config = dict(
    n_layer=13,
    head_dim=64,
    activation='tanh_gelu',
    norm_place='pre',
    rope_base=2640.0,
    init='uniform',
    init_std_qkv=0.0153,
    beta2=0.95,
    grad_clip=1.0,
    decay_shape='square',
    doc_mask=False,
)
MLP neurons of a small language model. Each row is named by its layer, matrix (down: output weights) and neuron, and shows model dimensions 661-756. Each number is 128 + 24 x the weight over its row's rms, rounded and kept within 0 to 255.
A block is one neuron, or neurons of one layer that tend to fire together. After each block is what it responds to, as a language model described it from the Wikipedia text at the highest values.

L3.down2774 [104 111 111 106 128 111 145 113 131 131 169 113 103 130 188 150 128 115 120 125 101 184 163 110 128 163 160 113 164 115  69 157 125 120 139 131 104 106 111 168 114 127 112 154 132 173 118 124 133 125 148 147  88 161 152 104 112 168 141  92 140 141 131  90 116 137 112 191 127 115  91  83 123 118 115 116 112 105 133 143 129 187 125 116  92 141 166 128 115 137 106  92 129 154 179 165]
L3.down2961 [146 164  93 128 143 129 171 161 127 119 105  96 140 129 172  85 106 136 140 123 141 139 173  99  90 160 167 134 126 165 111 141 156 142 138 152 109 128 104 144 146 144 186 122 123 107 136 121 156 117 150 135 137 122 110 112 115 149 138 121 114 160 129  98 130 112 102 148 173 146  95 120 143 141 128 120 157  94 146 146 157 122 142 140 101 184 131 123 126 142 149 110 116 102 145 119]
Responds to: The last subword piece that completes a multi-token proper name, usually a place, such as Roman-a, Mississaug-a, Balk-an, Paragu-ay, often before a comma or table bar.

L9.down77 [149 147 128 101 136 149 155 139 108 176 113 120  96 173 120 132 148 104 126 164 129 123 146 113 125 126  88 109 143 116 115  75 161 138 144  97 123 169 129 146 163  92 129 123 143 129 154 124 164 115 109 120 104  82 111 138 122 147  72 141 189  97 126 103 161 137  77  83 113 126 157 153 154 104 120 105 159  70 145 136 122 137 138 153 148 192 124 142 142 116 109 136 113 158 120  80]
L9.down679 [138 168 119 140 147  87 168 140 133 132 131 126 152 133 131 116 112  84 136 136  86 141  91 157 115 152 143 164 150 128 145 109 149  95 136 142 141 185 121 143 161 160 152 133 121 154 125 139 145 188  82 157 129 103 139  83 157 131 120 120 107 170 159 165 153 138  99 145 118  90 108 120 128 146 142 146 161 131 138 125 141 131 123 105 112 125 149 166 121 121 137 130 122 104 111 132]
L9.down850 [119 115 109 109  74  92 105  99  71 156 139 173 175 146 142  91  95 119  68 106 117 150 109 146 114 110 127 150 103 100 109 133 114 148 159 155 128 141 162  95 123  92 109 125 108 122 121 161 147 156  96 130 135 134 126 154 145 152 135 109 105 157 143 131  93 147 156 137 178 143 145 114 164 139 136 153 146 131 157 159 132 140 110  99 140 116 144 129 125 160 136 112 111 160 126  84]
L9.down2311 [125 130 127  84 141 112 134 145  92 189 141 120 163 143 106 137 132 146 127  89 140 160 122  69 157 141 141 117 137 136 162 125 102 163 125 136 125 168 129 131 121 147 101 158 104  92 108 124 146 129 109 150 128 161 141 111 137 176 118 143 127 123 174 122  95 103  88 131 113 138 172 147  77 164 131 131 171  72 147  99 116  84  97 171 148 131 100 140 140 126 110 113 140 118 127 116]
Responds to: Mid-word pieces and initials inside non-English names and titles, especially Indian film and song lists, such as Raosaheb, Vaanam, Nuri.

L9.down349 [168 207  94 129 134 115 169 128  92 106 149 114 109 163 152 164 113 141 132 146 117 159 128 141 111 148 124 134 114  96 115 112 138  84 118 141 173 176 123 142 151 114  93 101  97 118 128 169 102 104 153 119 131  98 113 166 169 116 113 155 122 145 148 164 112 117 135 143 103 164  80  97 102 118 193 127 181 132 121 111 131  92 158 118 134  94 136 134 124 126 153 145 103 152 132 177]
L9.down1279 [112 137 132 145 145  80 135 128 141  82 126 141 157 134 154 103 117 141 160 157 131 138 124 112 171 120 115 133 129 141 122 161 157 114 113 116 136 139 120 136 119 113 128 120  96 147 151 119  96 111 168  73 108 117 157 143 110 156 122 126 132 168 133 188 108 141 115 167 116 132 136 118  85 109 108 118 132 152 133 126 182 101 147 111 155 143 167  98 105  96  99 136 151 136 103 134]
L9.down1583 [167 106 162 132 122 121  60 154  14  96  98 136 168 140 142 127 115 137 183 158 104 121  86 154 141  69 101 132 122 204 131 113 130 152  92  76 137  69 116 134 149 113 162 115 112 116  96 164 128 128 155 113 119 156 154 154 153  97 134 156 161 143 150 150 159  48  91 123 114 124 144 191 143 115  56 136  97 152 101 142 108 137 113 144 127 149 126  95 144 112 133 105 110 133 176 159]
L9.down2625 [144 146 116 146 162 121 114 112  72 143 126 102 104 141 113 172 168 128 105 137 155 139  90 140 130 100 136 112 128 155 115 124 120  94 148 133 112 168 136 136 175 112  85 104 122  90 121 127  88 123 125 188 120 146 153 120 162 146  89 124  75 143 161 115 116 126 145 128 154 118  93 103 121 117 170 109 176 167 139  82 114 113 118 134 160  92 108 137 151 145 133  80  97 105 104 133]
Responds to: Separators inside numbers in tables and lists, such as the colon in track times (5:06), degree and minute marks in coordinates, and score dashes (1-0).

L2.down239 [108  96 106 108 137 138 128 147 136 134 134 164 121 132 112 128 138 145 108 118 150 129 154 123 157 113 132 112 125 199 109 107 130 173  74 144 159 137 139 138 158 120 157 133 174 127  71 161 138 149 138 113 101 107 128 189 119 135 124 133 142 134 113 136 147 120 140 141 153 143 106 132 147  68 106  98 130 156 126 134 115 123  94 184 105 135 101 147  83 122 107 131 124 119 112 108]
L2.down399 [108 148 140 110 141 133  99  99 143 131 102 130  98 135 124 143 128 124 149 118 136 120 140 158 146 126 110 107  56 132 159 154 149 164 147 138 132 131 132 116 150 127 140 111 120 176 140 111  92 147 125 132 144 211 121 140 129 142 157 111 121 159 159 159 121 129 161 123 125 128  76 127 146 119 166 134 163  80 119 155 156 127 118 142 182  95 119 114 122 129 107 112 100 118 148 158]
L2.down750 [107 102 133 189  99 157 130 137 141 133 118  96 110 131 185 145 165 121 141 122  81  68  99 106 175 104 154 136  99 137 141 149 127 136 127 130  82 129 155 117 142  87 128 185 113 102 155 127 105 123 101 128 121 181 144 112 156 155 162 172 127 166 112 149 148 117 104 108 117 121 126 137 141 125  88 111 105  87 160 143 185 101 103 168 122 155  77 167 103  88 140 162 135 129 132 132]
L2.down927 [154  57 139  82 121 124 109  75 161 115 106 143 144 119 174 148 143 152  98 102 135 169 128 143 115 109 135 147 114  98 151 125  83  97 106  92 174 108  79  96  72 162 146 146 155 152 142 154 132 150 146 144  98 145 148 104 166 129  98 116 127 187 121 158 152 159 106 138 167 132 129 150 113  75  86 110 120 127 118  81 134 160  87 114 106 118 124 147  95 130 109 152 118  89 126 116]
L2.down1606 [112 136 117 117  93 106 154 131 168 185 142 105  83 124 148 106 180 121 116  96 156  87 149 105 128 128 115 162 106 116  88  78  75 144 150 142 135  96 134 119 176 123  84  96 119 111 126 139 148 108 147 168 127 157 141  68  95 170 156 125 171  44 110 129 126 153 148 118 104  97 125 107 123 111 128  98 123  98 144 122 156  90 134 157  92 110  85 145 126  85 121 130  96 106 116 120]
L2.down1778 [126  94 117 124 154 120 135 104 110 148 110  96 164 109 144 147 150 132 118 145 125 101 112 114 130 163 128 133 156 183 101  90 137 108 103 140 163 113 118 121 183  65 141 118 144 122  76 124 135 130 146 150 101 127 143 142 171 162 134 115 175 122 188 110 129  88 142 158 138 132 121 108 109  84 138 159  89 144 121 107 115  78 155 146  74 155 141 149 121 133 111 132 112 108 157 137]
L2.down2878 [137 111 158 155 138 151 123 148 169 151  99  84 131 149 141  95 148 120 127 117 115  89  81 107 131 137 141 157 149 183 122 127 120 116  97 142  90 119 152 160 137 175 124  90 126 141 135 160 152 112 101  77 119 147 136 110 149 135 141 118 160 136 117 121 153 117 152  99 111 131 159 131  85 169 147  95 132 115 126 117 149 152 132 107 104 125 118 163 161 146 118 124 125  85 109 138]
L2.down3435 [144 144 139  91 147 152 114 131 127 150 111 149 158 159 179 161 147 134 119 100 100 106  74 155 146 117 160  94 150 210 103  90 131 154  90 172 129 124 130  85 124 106 139 137 139 166 121 157 159 125 138 113  90 135 128 109 138  79 125 127 133 124 135 127 118 119 141 133 177 104 119 140 133 160 108 111 164 126 160 105 121 118 117 131 120 128 104 172 127 161 100  98 117  87  99 126]
Responds to: Colons inside track times and race times (4:03, 6:54) or after Released in discography tables; weaker on "of" after "out" and mid-word fragments.

L3.down18 [123 122 142 137 138 110 140  78 133 121 113 120 122 152 132 116 105 119 119 100 122 116  66 130 119  88 144 130  93 101 109 152 128 144 124  93 125  94 121 114 136  95 138 140 173  93 122 132 186 139 141  91 123 134 141 131 117 156 116 135 159 163 132 105 139 112 114 160 147 110 148 100 124  75 147 151 133 100 143 126 102  86 107 152 123 129 101 114 131 132 131 161 150 175 139 109]
L3.down3306 [138  94 156 165 148 113 134 134 150 154  99 126 126 119 169  84 133 128 146 123 109 106  86 140 148 164  69 123 125 116 135 121 126 142 122  77  85  97 176 134 160 148 126 134 139 112 118 151  99 135  88 153 134  92 136 114 110 123 126 129 197 145 101 131 110 137 149 125 112  99 139 157 149 125 122  86 135  85 106  93  97 147 143 131 171 122 115 119 143 102 108 156 127 111 139 110]
Responds to: Colons after field labels in infobox-style lists and tables (Released:, Died:, Order:), plus coordinate marks, heading equals signs and score digits.

L2.down466 [131 156 158 125 111 110 104 149 189 123 156 174 155 144 153 124 119 123 130 116  94 122 122 116 153 112 138 142 115 128 136 109 174  99 114 129 169 189 147  96 148 105 127 138 100 119 146 127 145 174  84 129  92 131 132 141 144 152 180 149 156 140  86 109  90 171  94 158 146 113 136 154 178 124 140 130 165 107 169 101 132 157  94 147 124 130  99 118 173  98 143 136 122 126  90 168]
L2.down738 [160  99 141 124 165  72 147  67 152 134 129 145 169 111 156 138 117 141 108 127 153 126 152  88 149 151 147 109 114 175 125 153 113  98  94 102 122 158 140 115 171 122 151 130 112 172 112 126 127 106 130 103 118 155 118 121 159  97 146 122 130 128 115 137 104 125 133 136 123 127 210  93 112 118 165 140 135 164 148 153 182 126 154 104 143 107 133  97 152 112 119 170 131 150 115 105]
L2.down1724 [133 186 143 114 153 132 104 117 120 162 169 148 147 181 148 146  91 179 156 185 169 169 140 114 135 124 156 143 127 126  69 118 146 146 153 126 120 143 111 116 118 117 154 120  87 111 167 133 125 137 140 120 131 155 131 100 125 172 114 143 128 130 110  86 177 138 148 123  81 117 138 133 122 175 132 144  94 115 118 146 121 139 121 116 153 126 117 110  79 169 110 153 130 149 117 139]
L2.down1856 [132 146 162 103 115 160 134  96 120 109 178 113 132 162 134 180 142 174 135 148 169 154 137 133 118 138 114 101 161 170 122 180 140 144 110 117 165 157 117 137 145 116 171 129 127 128 118 125 149 122 130 140 131 140 125 112  91 123 119 178 119 146  69 104 131  86 120 127  97 135 149 129 128 138 121  86 121 100 128 147 167 136 108 141 164  86 112 106 113 134  86 159 158 116 121 134]
L2.down2282 [121  96 149 138 108  81 120  97 143 162 141 156 151 130 123 150 120 136 150  95 121 110 169  97 133  99  94  85 128 153 104 157 170 154 143  94 121 165 127  96 144 149 148 136 131 165 130 131 151 115 151 106 114  94 132 137 136 135 135 111 115 179 132 144 103 129 103 115  96 124 134 142 157 103 133 128 143 146 146 112 140 139 149 166 128 158 127 106 104  78 125 135 132 156 125 122]
L2.down2349 [134 141 145 128  91 109 137 110 191 119 122 128  88 121 173 141 130 138 133 158 124 160 135 111 113 118 122 128 160 136  72 103 164 119  89 127 115 161 120 110 143  99 127 129  85 119 149 133 141 117 136 121 108 127 145 123 122 156 114 148 126 142 123 138 138 112 130 165  88 144 147 130 122 129 101 145 156 119 140 166 134 147  79 139 169 152 150 147 139 189 100 138 160 124  99 153]
L2.down2663 [138 139 123 141 126 109 131 116 121 131 158 110 111 121 119 187 129 127 160 115 172 151 161  91 153 111  98  68 134 122  69 138 109 134 105 141 129 106 124 129 106 112 105 137  79 123 154 115 193 108 128 156  98 111 122 132 198 121  95 146 133 102 134 125 125 114 127 163 125 135 121 112 102 125 152 156  97 133  90 150 156 165 134  96 153 107 110 131 127 136 118 149 133 135 164 109]
L2.down2746 [111 132 125 129 111 122 108 126 146 108 189  82 154 110 154 155 136 179 124 129 106 146 105 141 117 105 105 106 125 127  89 145 136 138 112 116 105 126 122 138 108 132 167  85 107 141  92 120 159 104 117 135  86 113 133 102 112 125 135  92 143 118 131 118 170 134 153 144 132 134 145  92 140 189 150 107 116 132 143 143 182 134 115 104 206 136 173 153 131 125 124 140 102  99 101 127]
Responds to: Short word pieces, mostly vowels like a or i, in the middle of split proper names, often foreign ones: Hu Y-a-obang, May-a, Mabinog-i, Costa Mes-a.